From a checkpoint of a small transformer trained on Wikipedia: width 160.
MLP neurons of a small language model. Each row is named by its layer, matrix (up: input weights; down: output weights) and neuron, and shows model dimensions 64-127. Each number is 200 + 20 x the weight over its row's rms, rounded and kept within 0 to 999.
Before each neuron's rows, "fires before" lists the tokens most often just after its 100 highest values on Wikipedia text that the model never trained on.

fires before: "\n", "0", "9", " ", "2", "4"
L3.up576,189,218,195,209,213,223,200,202,209,202,214,252,170,194,207,221,176,193,176,179,196,182,204,204,205,170,220,222,203,212,177,198,204,196,228,185,223,203,223,205,199,198,190,237,162,165,193,179,221,230,200,182,165,176,215,197,208,190,226,216,216,214,243,183
L3.down576,205,165,197,187,177,186,192,171,194,172,194,202,217,221,206,157,221,187,198,210,163,191,183,218,191,194,205,192,212,176,156,184,190,229,193,245,208,211,207,204,222,211,217,194,196,224,175,199,185,176,200,199,227,211,214,198,142,220,214,215,193,201,183,196

fires before: "8", "7", "6", "9", "4", "."
L9.up320,185,189,207,158,204,194,209,221,211,211,159,221,210,230,197,174,198,166,190,185,181,203,215,191,186,209,192,189,189,213,158,252,201,213,224,220,170,228,208,215,181,225,199,169,193,200,204,215,181,174,202,193,208,216,213,228,194,204,184,214,221,212,172,212
L9.down320,180,214,235,212,198,187,173,206,213,231,195,250,166,226,199,221,209,179,185,187,204,170,237,188,182,183,212,200,202,212,176,239,256,250,203,216,216,194,178,237,222,187,179,186,192,202,202,207,192,166,164,206,217,212,210,188,199,179,206,205,195,191,172,200

fires before: "0", "1", "3", "2", " |"
L9.up152,224,193,245,193,182,179,176,198,162,184,192,191,209,196,208,179,236,215,191,210,185,192,164,194,169,201,203,197,174,192,224,224,190,187,180,190,169,203,182,186,201,188,204,175,210,240,215,205,209,199,210,184,224,168,196,209,224,180,214,190,212,184,222,177
L9.down152,229,192,177,183,222,216,189,196,179,203,206,167,184,216,246,189,234,212,177,220,184,215,229,210,246,213,183,160,202,212,182,197,205,194,182,172,187,182,188,223,210,208,240,235,222,216,247,215,195,230,176,178,176,225,219,205,193,187,218,174,204,169,205,245

fires before: "\n", "2", "9"
L2.up637,215,231,195,200,175,206,209,207,242,210,186,198,202,212,216,211,183,204,170,191,176,212,189,188,196,192,204,173,215,198,190,225,210,199,246,227,206,208,229,140,215,205,161,189,220,189,182,190,151,197,222,228,197,175,199,160,197,184,226,186,235,210,182,154
L2.down637,200,215,191,185,183,195,177,199,200,181,189,216,189,190,215,209,187,190,193,220,186,184,168,144,217,159,209,212,206,219,211,208,169,180,163,183,194,194,214,262,213,170,228,215,193,235,206,190,185,208,196,162,241,224,191,214,203,190,179,224,185,217,211,203

fires before: " ", "\n", " Votes"
L3.up602,188,194,202,184,188,186,242,193,188,195,196,211,178,216,189,189,212,207,176,217,194,251,207,190,148,241,193,176,200,166,159,203,189,220,206,209,210,200,215,193,170,196,178,196,214,214,196,185,218,211,197,180,193,200,182,192,236,206,222,218,216,208,164,189
L3.down602,176,214,172,172,211,227,203,220,174,205,194,212,198,214,208,234,237,194,202,182,207,200,141,217,215,174,227,195,246,166,210,183,189,205,205,227,205,177,204,212,200,212,163,187,170,204,172,205,195,180,228,198,161,221,184,209,190,203,199,178,206,204,209,209

fires before: "4", "6", "0", "3", "1", "5"
L3.up352,234,193,189,192,172,228,218,167,226,198,208,200,184,204,219,230,210,194,182,165,203,212,200,206,179,176,170,194,173,185,195,185,191,144,205,203,196,200,235,206,170,241,197,194,218,239,204,172,225,201,187,195,188,189,211,166,214,200,200,233,184,194,212,182
L3.down352,193,210,228,210,253,170,216,192,167,224,181,201,191,194,196,224,207,170,212,212,191,233,203,177,198,202,177,172,157,206,211,207,220,190,166,208,191,159,185,211,192,251,228,207,194,203,231,190,195,209,187,203,210,222,212,174,218,232,204,184,200,214,223,213

fires before: "1", "0", "9", " |", "3"
L6.up226,213,199,191,233,192,199,185,207,187,210,188,207,191,225,220,190,201,199,220,218,205,190,201,177,152,180,202,194,219,236,214,216,195,190,194,197,237,223,192,227,165,166,190,182,203,170,178,190,168,231,168,202,189,192,221,198,247,199,205,186,187,189,200,198
L6.down226,173,191,219,195,197,180,212,185,208,203,196,178,184,183,225,202,204,195,176,203,185,193,185,232,174,211,220,182,240,197,181,194,208,193,215,202,219,196,220,198,208,187,208,193,187,209,206,235,193,179,195,214,176,211,239,177,190,185,204,218,186,187,202,219

fires before: "0", "9", "8", "4", "1", "2"
L6.up488,197,200,216,192,187,205,206,173,227,231,181,213,179,242,202,208,197,155,195,191,187,188,173,209,220,222,196,217,190,212,210,228,224,132,182,179,204,225,186,193,214,242,167,198,210,215,187,208,208,243,185,211,185,230,206,202,195,200,211,197,212,202,196,223
L6.down488,197,202,179,216,214,205,214,188,195,179,183,188,207,193,232,205,230,188,194,199,177,212,191,216,166,212,202,217,156,203,217,216,205,217,170,245,182,195,156,173,223,171,192,189,206,167,190,196,197,156,219,199,236,174,211,166,207,175,195,185,199,191,205,193

fires before: "\n", " "
L9.up589,180,210,231,181,195,204,151,195,188,191,210,190,227,219,190,203,215,226,190,198,179,195,213,213,198,190,189,209,182,224,185,204,187,207,218,214,227,113,214,177,214,212,194,206,194,178,157,177,217,184,220,162,221,210,183,219,217,186,179,219,226,214,178,193
L9.down589,179,198,209,201,180,206,193,234,186,214,217,186,191,224,187,195,244,210,194,185,177,209,214,193,184,175,211,207,180,144,210,224,206,192,207,204,203,103,212,201,181,195,225,191,212,191,195,199,192,212,190,160,202,205,195,221,176,212,225,217,227,182,177,188

fires before: "\n", " %", " ±"
L5.up596,143,188,180,217,192,217,202,200,174,202,228,190,233,186,238,181,174,203,214,194,185,195,232,193,178,197,203,241,214,208,210,198,176,205,228,189,190,180,181,203,211,167,210,178,196,188,244,208,174,176,202,198,171,210,214,177,199,178,208,174,250,220,227,156
L5.down596,209,217,171,223,208,221,202,216,199,209,222,238,190,183,227,214,206,202,200,174,211,214,199,220,201,211,193,205,174,218,218,209,191,197,206,163,196,202,182,191,200,202,207,166,216,209,204,194,184,195,218,213,236,180,191,190,221,202,235,217,210,200,173,197

fires before: "===", "==", "-", "The", "In", "|"
L2.up264,203,164,185,199,187,204,195,181,214,229,181,229,207,188,184,254,210,199,206,197,182,224,198,205,188,197,200,224,191,203,182,170,202,193,164,209,190,221,177,219,224,218,193,179,204,212,202,180,180,192,231,199,214,209,217,199,178,201,200,202,206,223,165,225
L2.down264,202,212,214,200,186,198,205,174,195,236,245,183,184,228,162,204,223,212,187,209,221,247,180,218,180,205,200,207,222,175,197,216,183,164,189,182,179,244,203,193,226,187,198,193,182,183,242,194,171,220,205,217,187,209,185,231,186,185,205,227,170,199,232,220

fires before: ".", ",", " the", " being", ".,"
L9.up135,219,188,211,168,212,182,222,200,212,180,198,193,191,169,185,214,176,166,213,198,224,215,227,192,211,192,211,241,181,239,209,195,199,210,214,230,169,196,230,211,169,171,182,171,235,221,227,219,205,193,192,240,182,167,213,217,214,184,173,169,188,174,237,223
L9.down135,199,201,214,176,164,197,193,166,209,219,199,216,181,203,221,214,177,185,212,159,173,191,202,204,182,204,211,189,199,222,189,201,210,220,189,218,188,206,193,200,175,194,230,180,227,230,232,203,189,220,220,241,185,158,161,211,150,204,199,208,186,205,208,211

fires before: "\n"
L2.up356,207,189,198,194,202,212,234,230,181,201,183,203,222,199,238,199,170,217,151,208,188,193,162,194,187,196,234,215,197,210,195,209,195,217,210,193,176,196,178,204,196,215,187,186,199,171,177,185,214,165,196,181,192,191,210,164,220,186,195,205,224,203,178,215
L2.down356,187,212,187,205,216,163,201,207,171,182,156,203,213,189,209,224,192,182,213,202,190,222,200,215,206,196,208,249,215,218,225,226,185,182,228,207,184,209,207,256,182,172,200,214,230,205,208,216,221,221,214,186,200,188,191,197,205,176,224,197,188,191,218,213

fires before: "\n", " ", " |", " —", " A"
L8.up8,175,175,193,209,179,227,212,211,183,201,187,206,206,162,232,186,231,191,203,213,234,218,217,160,218,207,195,189,218,212,223,237,198,234,195,219,206,178,221,187,196,218,212,225,202,183,200,189,195,180,203,208,199,198,169,217,200,180,197,193,230,189,174,191
L8.down8,177,239,182,210,184,200,183,230,184,206,204,182,173,206,211,208,216,211,185,211,233,223,184,188,211,222,210,174,207,145,205,208,183,201,226,199,210,139,213,168,201,213,163,172,195,188,222,232,194,241,195,197,210,177,214,188,195,197,232,183,207,178,196,221

fires before: "\n"
L3.up110,199,235,216,171,205,186,180,193,162,178,218,197,202,193,232,173,200,197,208,164,180,189,215,182,155,180,188,194,203,166,191,215,202,229,218,167,172,174,217,196,184,170,205,190,191,196,230,161,197,192,224,204,212,209,215,222,210,190,193,174,187,192,213,218
L3.down110,205,221,174,206,181,196,192,172,161,195,238,179,191,216,232,177,169,209,202,220,193,209,228,196,187,186,220,210,200,211,184,206,149,175,203,200,191,230,205,225,196,214,199,226,195,197,182,187,188,192,213,188,217,178,220,185,177,196,214,214,239,189,187,185

fires before: " |", " of", ":", ".", ")", " ("
L9.up519,192,185,199,210,221,208,210,218,183,178,231,174,186,196,184,190,221,206,226,179,218,195,191,228,166,194,180,208,204,234,182,188,210,193,211,170,241,208,187,218,187,160,180,199,172,198,241,202,204,215,235,189,194,185,197,206,228,228,201,188,240,252,187,175
L9.down519,217,219,176,219,205,221,204,192,236,238,220,218,177,180,204,210,182,199,216,184,228,218,171,223,168,181,253,186,149,207,200,207,192,180,196,215,168,214,177,241,196,207,212,187,237,190,198,226,206,212,192,221,204,178,221,190,177,200,204,230,228,235,205,172

fires before: "-", "\n", ")", "4", "2", ","
L9.up203,210,242,194,203,194,162,231,179,223,164,225,192,199,224,188,191,203,168,194,195,215,180,184,206,218,181,218,223,202,199,200,206,213,210,203,201,226,229,197,208,198,192,238,187,231,187,166,202,218,225,173,217,207,192,184,175,214,184,199,179,203,177,191,199
L9.down203,222,198,190,196,202,194,205,179,189,207,163,214,184,187,213,220,187,234,198,217,201,227,207,216,230,210,206,195,209,278,191,202,194,217,178,166,206,203,198,238,184,228,237,238,168,192,213,193,221,173,217,184,191,199,213,199,204,233,171,168,196,221,199,174

fires before: "\n"
L3.up556,221,190,231,205,194,162,197,200,226,175,173,241,200,194,220,192,214,171,212,186,210,195,224,218,197,162,205,215,198,223,216,205,181,192,191,211,220,157,207,234,163,176,227,189,221,205,189,179,189,200,181,215,208,183,180,208,197,190,235,154,207,215,178,202
L3.down556,196,201,234,220,194,228,197,231,164,191,198,222,187,211,202,190,197,189,194,179,174,222,200,163,232,217,216,210,176,179,191,173,223,233,215,207,232,171,188,192,236,227,222,207,214,202,186,197,184,212,236,194,217,180,235,169,199,226,191,205,206,269,189,184

fires before: "===", "==", "The", "S", "In"
L2.up563,204,174,169,166,177,192,189,188,209,212,201,230,173,225,209,234,221,223,189,205,196,209,186,200,170,215,211,196,250,199,218,202,195,201,195,205,187,181,196,187,228,209,188,160,203,224,214,205,182,194,195,245,202,221,205,206,222,222,192,205,165,196,219,177
L2.down563,168,201,218,210,217,217,205,220,166,235,231,201,184,209,181,237,246,191,190,214,207,199,186,213,160,216,192,173,181,215,187,192,226,187,205,183,213,240,204,217,217,206,184,192,193,196,195,193,188,238,199,179,175,203,212,208,191,170,197,233,147,183,227,226

fires before: "5", "0", "4", "2", "3", "1"
L8.up24,197,206,182,169,204,201,181,200,171,198,213,184,182,152,210,217,205,211,193,196,195,190,208,216,181,206,147,223,215,210,161,189,193,239,177,202,214,163,155,195,182,211,196,203,205,213,211,218,211,214,227,203,207,204,200,196,203,157,209,210,179,197,209,188
L8.down24,141,207,182,207,243,226,221,189,175,204,207,214,224,239,212,222,202,187,158,196,217,214,205,204,217,170,201,196,189,207,221,217,200,190,170,173,205,170,231,206,200,212,202,210,202,181,167,160,193,199,208,203,216,200,221,196,157,244,198,205,196,188,229,179

fires before: "|"
L9.up427,161,169,206,178,204,175,130,218,182,214,182,211,221,181,195,252,173,216,198,205,138,202,211,208,215,194,186,202,234,207,208,211,190,226,190,181,165,211,192,208,187,222,181,178,198,209,241,178,189,201,198,226,207,188,212,208,210,203,192,185,211,191,207,187
L9.down427,167,207,179,210,209,157,194,239,201,213,194,203,211,185,227,201,204,192,162,224,200,209,197,202,156,215,188,213,215,198,188,218,183,189,191,227,173,206,217,200,213,204,235,173,193,172,177,213,192,181,198,225,208,175,202,182,146,221,195,168,228,232,198,181

fires before: "ell", "1", "2", "ed", "is", "ial"
L3.up42,173,240,184,191,211,184,183,211,162,228,183,168,180,223,217,198,227,190,201,217,218,230,204,189,207,200,219,190,218,236,210,197,197,218,213,213,167,157,180,192,195,208,178,208,172,229,228,196,198,221,178,181,210,201,194,220,181,233,205,176,240,217,208,178
L3.down42,212,187,174,189,224,223,198,202,175,233,196,197,201,200,206,190,221,221,181,167,203,194,183,203,151,184,203,188,188,182,219,219,193,250,196,197,189,202,206,238,208,233,216,209,181,202,197,175,213,199,165,214,217,197,187,205,188,204,213,157,179,210,211,196

fires before: "9", "8", " life", "0", "6"
L9.up7,176,206,181,149,196,177,219,240,176,181,193,200,179,229,217,199,197,181,200,192,230,241,191,191,202,189,172,177,223,183,192,207,191,223,199,220,186,217,182,195,211,186,188,164,204,199,200,198,197,222,182,161,206,181,174,195,213,194,165,203,219,172,215,223
L9.down7,232,188,225,187,216,243,224,166,241,176,183,199,195,226,173,171,201,209,210,173,181,186,241,197,224,170,239,205,181,230,219,172,201,197,193,197,207,190,214,196,238,195,164,170,206,245,186,179,186,181,241,197,207,238,204,197,177,197,187,200,196,204,194,167

fires before: "==", " ==", " ===", " and", " |"
L11.up400,206,199,218,200,195,187,226,200,179,162,224,178,186,210,218,199,226,188,212,213,222,184,168,196,191,190,203,215,258,168,227,191,175,177,185,177,190,210,202,213,158,175,198,179,180,183,232,211,219,213,213,211,178,213,244,213,214,169,202,223,203,217,205,155
L11.down400,174,192,194,200,173,205,218,207,216,203,171,216,185,189,205,192,159,219,217,163,196,194,195,192,253,195,195,181,157,204,194,210,214,194,203,207,204,174,255,194,249,203,184,203,220,212,192,219,212,211,209,167,224,231,175,199,165,225,190,183,174,219,202,191

fires before: "\n", " |", ":"
L9.up471,227,194,168,204,181,194,192,175,189,189,185,209,225,203,222,216,176,161,208,205,193,178,210,205,223,206,212,207,212,236,200,199,223,184,235,211,214,186,170,250,188,189,222,205,155,186,195,189,192,193,223,175,171,190,215,196,196,213,260,195,246,225,213,195
L9.down471,185,197,193,208,187,195,195,169,181,209,188,250,167,210,223,207,176,201,153,206,225,222,199,217,204,199,219,242,191,260,218,203,218,202,218,178,196,198,206,191,200,232,209,172,228,199,249,176,184,186,171,187,208,188,192,208,203,180,221,170,218,202,194,217

fires before: "\n", " ", "-", " In", " The", " He"
L5.up447,207,214,206,163,176,191,191,213,224,202,252,222,212,195,197,219,191,195,196,208,192,204,231,219,209,210,206,217,205,195,181,225,208,210,200,204,221,173,215,216,151,222,224,175,166,137,179,208,200,215,208,183,194,165,175,170,259,222,205,216,179,198,182,168
L5.down447,182,221,189,201,203,229,211,203,187,199,204,194,193,237,192,178,227,157,191,190,194,189,195,200,181,191,197,178,205,203,203,220,215,203,186,194,226,193,202,209,209,214,213,164,219,208,219,232,190,201,210,160,167,191,209,223,232,200,203,176,208,219,187,212

fires before: "==", "In", "===", "The", "S", "s"
L3.up53,228,185,215,196,201,191,227,235,198,202,235,179,194,199,205,224,221,163,206,219,201,229,207,208,175,230,187,212,204,225,158,188,185,176,180,206,218,184,200,186,201,232,217,188,170,233,244,236,170,185,177,209,186,192,166,233,163,213,171,211,189,203,214,184
L3.down53,192,197,193,184,184,201,149,152,173,207,216,217,236,213,178,199,181,228,178,219,201,213,215,176,190,173,209,232,185,186,214,211,184,212,196,190,214,224,204,220,179,221,224,264,209,201,174,196,190,232,163,172,217,198,236,224,194,180,180,219,230,189,203,197

fires before: "9", "2", "3", "4", "7", "5"
L6.up315,198,242,195,186,191,158,226,168,214,222,210,224,181,178,196,241,233,191,203,183,206,152,199,232,192,183,194,215,196,223,188,208,202,200,172,186,237,190,210,212,167,201,219,188,212,209,207,192,202,234,182,216,165,204,205,181,231,213,194,220,218,189,217,181
L6.down315,187,168,180,189,203,218,185,212,191,222,193,167,175,216,194,187,200,210,230,208,220,197,210,196,192,216,200,171,165,201,224,227,209,206,205,228,185,203,182,233,203,231,217,188,202,178,225,221,197,174,209,206,224,210,182,179,197,224,267,160,198,183,196,192

fires before: "==", "=", "===", "In", "The", "On"
L3.up481,214,214,183,182,189,202,194,199,222,201,188,226,184,201,176,229,230,208,147,225,207,196,201,204,180,213,161,203,220,271,188,193,206,160,195,199,209,197,168,212,198,227,190,160,170,188,202,216,210,216,206,186,203,200,178,184,215,218,190,194,195,201,187,226
L3.down481,189,195,218,180,185,175,189,210,209,194,203,171,160,210,175,232,240,221,174,247,205,194,221,208,207,215,190,221,203,239,224,208,213,171,177,181,205,231,197,182,208,180,222,188,193,242,218,204,197,228,189,173,190,202,186,218,186,206,189,236,208,187,227,185

fires before: "2", "1", "3", " |", "5"
L9.up377,226,180,201,170,175,226,210,185,171,247,206,232,211,212,261,196,207,182,195,216,189,204,198,200,206,199,208,162,212,207,227,209,198,225,209,211,192,202,188,199,154,217,223,192,216,213,210,219,189,177,167,181,193,170,191,177,149,211,214,163,180,226,227,193
L9.down377,222,215,187,150,191,208,227,186,201,225,195,170,213,199,204,164,184,208,198,238,210,207,222,176,197,165,201,228,180,222,238,219,192,204,231,189,194,187,156,207,193,226,220,176,203,227,236,163,180,250,174,173,225,203,198,215,161,202,194,219,157,219,220,184

fires before: "\n", "s", "ped"
L3.up631,207,171,253,220,225,228,214,213,234,205,207,219,199,222,205,167,204,194,196,216,229,196,203,212,209,196,208,221,238,214,189,222,209,198,174,193,222,205,184,189,194,196,173,224,196,178,189,175,225,185,167,218,197,214,234,178,201,159,210,180,215,210,217,211
L3.down631,220,188,173,204,189,205,217,201,193,165,202,219,206,170,182,214,173,211,182,234,228,202,211,179,206,198,187,254,200,223,201,232,202,187,188,228,201,200,217,213,197,197,177,167,198,191,200,174,198,210,179,202,191,169,187,242,206,206,224,202,175,221,204,197

fires before: "|", "-", "1", "2", "s"
L9.up579,228,208,239,206,206,194,196,222,181,208,207,215,187,177,205,196,171,211,200,201,215,237,193,197,185,185,210,217,174,196,193,197,222,207,174,188,216,184,152,199,187,219,178,175,199,197,168,190,252,183,235,233,191,196,203,185,212,185,199,177,207,230,199,190
L9.down579,189,181,173,220,182,203,184,233,181,222,197,220,197,225,219,224,234,182,172,203,186,192,221,220,226,165,195,210,217,215,210,180,196,203,214,214,183,194,230,258,214,183,218,189,196,211,209,188,222,246,211,218,228,161,191,226,188,212,200,172,200,217,185,227

fires before: ".", "″", "m", ".,"
L8.up505,207,203,226,191,230,185,205,225,197,179,177,204,186,213,175,174,223,173,179,177,209,172,183,184,206,186,226,202,183,224,205,164,195,233,207,169,168,197,191,226,162,200,245,192,206,203,207,220,187,182,204,196,170,214,178,176,227,205,182,182,218,143,216,179
L8.down505,198,192,212,242,193,184,206,189,180,185,181,194,225,193,207,197,180,184,236,190,149,188,208,184,220,171,206,212,197,204,179,233,205,198,170,193,180,205,217,156,225,207,217,242,195,218,201,162,218,196,186,224,214,171,246,227,196,195,171,184,189,193,211,215

fires before: "2", "1", "5"
L11.up154,201,178,163,180,199,204,237,200,206,225,206,201,195,175,200,206,202,198,187,191,215,182,201,204,233,182,191,195,216,215,236,192,192,217,217,204,233,167,211,218,157,211,187,178,194,224,204,230,183,203,185,190,220,188,225,174,169,187,194,210,180,252,171,180
L11.down154,189,198,208,201,232,200,202,240,205,182,199,141,178,204,194,180,189,187,167,223,191,214,196,191,177,184,228,189,253,192,207,221,190,170,186,178,210,207,174,197,205,221,197,202,189,180,186,166,182,200,207,202,197,188,198,216,148,229,178,205,187,242,213,210

fires before: "2", "1", "8", "\n"
L2.up254,198,247,216,198,203,212,205,197,188,167,214,258,212,191,203,179,203,225,200,189,200,153,183,192,185,189,199,210,210,214,205,218,200,223,217,160,187,190,179,209,185,203,191,146,210,163,224,194,229,190,208,206,188,215,188,170,245,232,196,219,203,186,183,195
L2.down254,207,144,204,197,221,224,200,176,205,237,208,191,170,204,164,217,211,183,186,193,195,185,167,213,197,193,191,231,190,193,202,197,230,227,151,192,186,228,219,208,194,191,221,208,208,201,174,190,193,212,204,212,169,207,205,177,167,217,172,193,199,170,172,199

fires before: "1", "2", " vocals"
L3.up328,196,227,198,182,188,207,203,216,211,219,174,185,235,180,222,221,194,185,166,218,201,211,191,224,207,188,163,221,193,195,171,208,226,208,211,164,175,207,194,167,207,194,186,190,183,190,171,220,231,176,216,208,212,198,197,169,228,224,220,203,191,171,197,204
L3.down328,226,181,180,192,216,247,221,195,203,212,194,230,179,225,218,204,174,165,182,204,203,207,214,226,207,203,186,194,201,216,182,226,187,201,192,189,183,191,216,219,223,217,229,178,208,245,194,184,193,215,167,230,217,210,197,204,196,173,220,182,200,184,170,189

fires before: "0", "1", "2", "3", "6", "4"
L8.up499,182,212,163,188,230,184,205,199,194,206,241,191,194,209,233,162,202,193,187,180,174,200,181,211,183,184,189,193,215,196,224,159,192,213,202,190,199,189,207,180,185,212,226,210,205,156,157,192,221,202,187,225,185,215,218,181,194,204,207,205,196,193,233,198
L8.down499,197,180,174,241,197,201,191,215,192,232,209,190,201,182,202,197,214,198,200,213,201,180,141,173,202,201,194,174,162,262,228,187,188,196,205,219,180,174,220,208,186,201,212,234,206,190,199,223,195,228,195,200,207,243,167,187,190,191,205,199,194,202,177,209

fires before: "\n", " and"
L2.up216,172,230,165,231,203,172,212,219,219,208,221,232,221,221,186,202,215,190,190,218,172,222,207,195,214,218,224,223,226,154,184,186,181,206,191,200,165,193,188,175,208,192,192,197,186,161,177,211,199,172,202,203,184,207,204,194,179,192,220,210,224,180,210,185
L2.down216,222,185,207,201,184,199,198,182,192,183,174,211,204,205,239,205,194,197,178,194,213,184,200,214,245,225,149,183,196,201,229,216,192,157,222,178,208,217,194,184,198,226,192,212,181,183,193,224,151,173,210,204,171,226,212,211,221,202,210,175,242,188,164,196

fires before: "|", " the", "|---|---|---|---|---|---|"
L5.up152,222,226,193,181,195,180,170,202,218,177,223,205,204,195,206,185,167,173,218,171,165,205,209,203,213,194,166,196,182,183,202,210,240,204,200,162,203,212,202,184,224,211,227,181,225,218,236,202,200,190,198,205,212,182,192,214,229,211,190,174,202,217,204,184
L5.down152,210,185,217,186,181,206,177,253,205,220,208,224,195,221,183,185,194,215,185,197,142,221,177,206,228,200,171,203,176,214,231,239,221,204,167,176,192,221,210,145,179,187,208,213,194,204,216,205,197,206,196,217,182,192,214,196,200,203,179,200,196,163,193,194

fires before: "1", "2", "3", "5", "6"
L11.up260,201,223,164,211,221,200,217,204,158,183,203,192,184,204,236,200,215,212,157,228,187,210,185,166,186,232,182,195,211,199,186,191,200,179,230,185,176,199,168,191,204,173,197,189,226,190,170,183,197,189,195,189,248,191,191,195,213,195,211,224,191,221,190,186
L11.down260,215,205,162,178,229,199,188,225,206,226,203,186,219,194,220,215,202,207,186,187,244,208,174,191,177,156,200,182,210,264,193,191,206,237,194,190,195,223,182,216,193,198,210,215,206,196,175,203,198,194,177,178,203,184,160,204,203,216,189,200,200,196,212,227

fires before: "|", "-", "\n"
L8.up173,195,237,204,213,186,180,204,195,228,172,202,222,178,226,212,213,179,209,202,234,218,209,228,201,226,208,180,177,190,212,165,192,195,211,142,218,224,219,206,189,172,213,243,179,207,187,212,206,209,224,198,212,204,176,203,174,183,223,191,193,159,206,166,204
L8.down173,187,157,222,214,196,182,200,223,209,195,237,209,209,203,190,222,187,202,223,187,205,219,204,225,210,200,205,197,217,202,208,219,177,207,216,174,212,132,190,155,186,186,155,213,242,216,213,204,181,202,203,226,213,209,238,199,211,206,197,175,213,203,223,171

fires before: "==", "===", "The", "In"
L6.up598,208,160,205,167,223,218,168,182,178,185,202,221,184,198,203,200,212,209,179,202,196,225,199,187,181,199,178,203,210,230,207,196,187,176,216,192,211,208,164,214,221,186,203,154,168,196,189,188,169,193,230,181,202,237,210,217,232,184,186,252,195,196,214,196
L6.down598,170,199,233,173,187,208,199,187,159,214,192,167,187,240,203,212,224,184,191,240,236,209,199,187,175,194,226,210,203,191,202,180,179,174,232,209,182,194,211,241,170,201,217,220,188,208,207,185,183,194,227,178,197,189,210,224,189,183,219,171,214,213,220,223

fires before: "-", "\n", "|"
L11.up174,220,186,191,190,221,156,181,195,256,214,192,164,249,189,206,200,214,230,179,217,193,208,226,218,216,172,195,186,182,184,180,167,214,201,204,208,214,158,194,210,197,194,222,238,198,219,201,215,179,192,207,170,227,221,204,189,158,199,189,199,162,237,176,219
L11.down174,180,202,218,218,165,225,202,193,186,170,210,213,177,211,189,202,230,174,204,175,203,213,216,217,182,198,198,206,207,164,222,189,179,204,248,174,195,219,203,200,212,158,235,203,189,196,202,226,209,193,216,220,188,187,204,211,170,210,191,191,195,205,251,220

fires before: ".", "ky"
L11.up498,186,202,219,212,167,206,201,231,212,176,218,163,223,206,174,164,226,241,208,192,214,203,167,197,212,214,210,191,181,223,210,229,212,219,206,213,195,219,167,186,213,159,181,192,179,207,224,180,193,198,209,218,220,190,205,214,243,183,207,211,216,217,185,221
L11.down498,204,236,219,190,183,218,196,205,211,222,206,247,212,197,190,191,186,208,174,171,204,187,199,220,194,203,222,222,180,219,221,204,218,211,180,124,181,203,228,199,186,219,204,229,218,187,200,239,209,211,220,184,175,235,200,204,203,195,204,231,208,217,196,177

fires before: "\n", "===", "The", "-", "on", "=="
L3.up477,219,208,201,235,165,197,214,187,178,183,223,212,236,212,167,222,213,188,200,209,242,238,218,243,195,189,185,196,214,185,166,219,176,184,199,189,195,192,204,215,189,196,180,168,180,199,202,210,191,234,198,202,188,194,173,178,218,214,214,231,219,210,207,221
L3.down477,194,199,229,217,213,193,217,205,207,207,217,183,223,206,191,192,197,205,186,195,191,231,224,217,142,230,220,205,190,197,173,222,152,193,225,232,177,198,208,221,199,194,188,221,167,210,210,208,171,189,238,185,211,226,198,196,181,215,212,196,199,209,164,201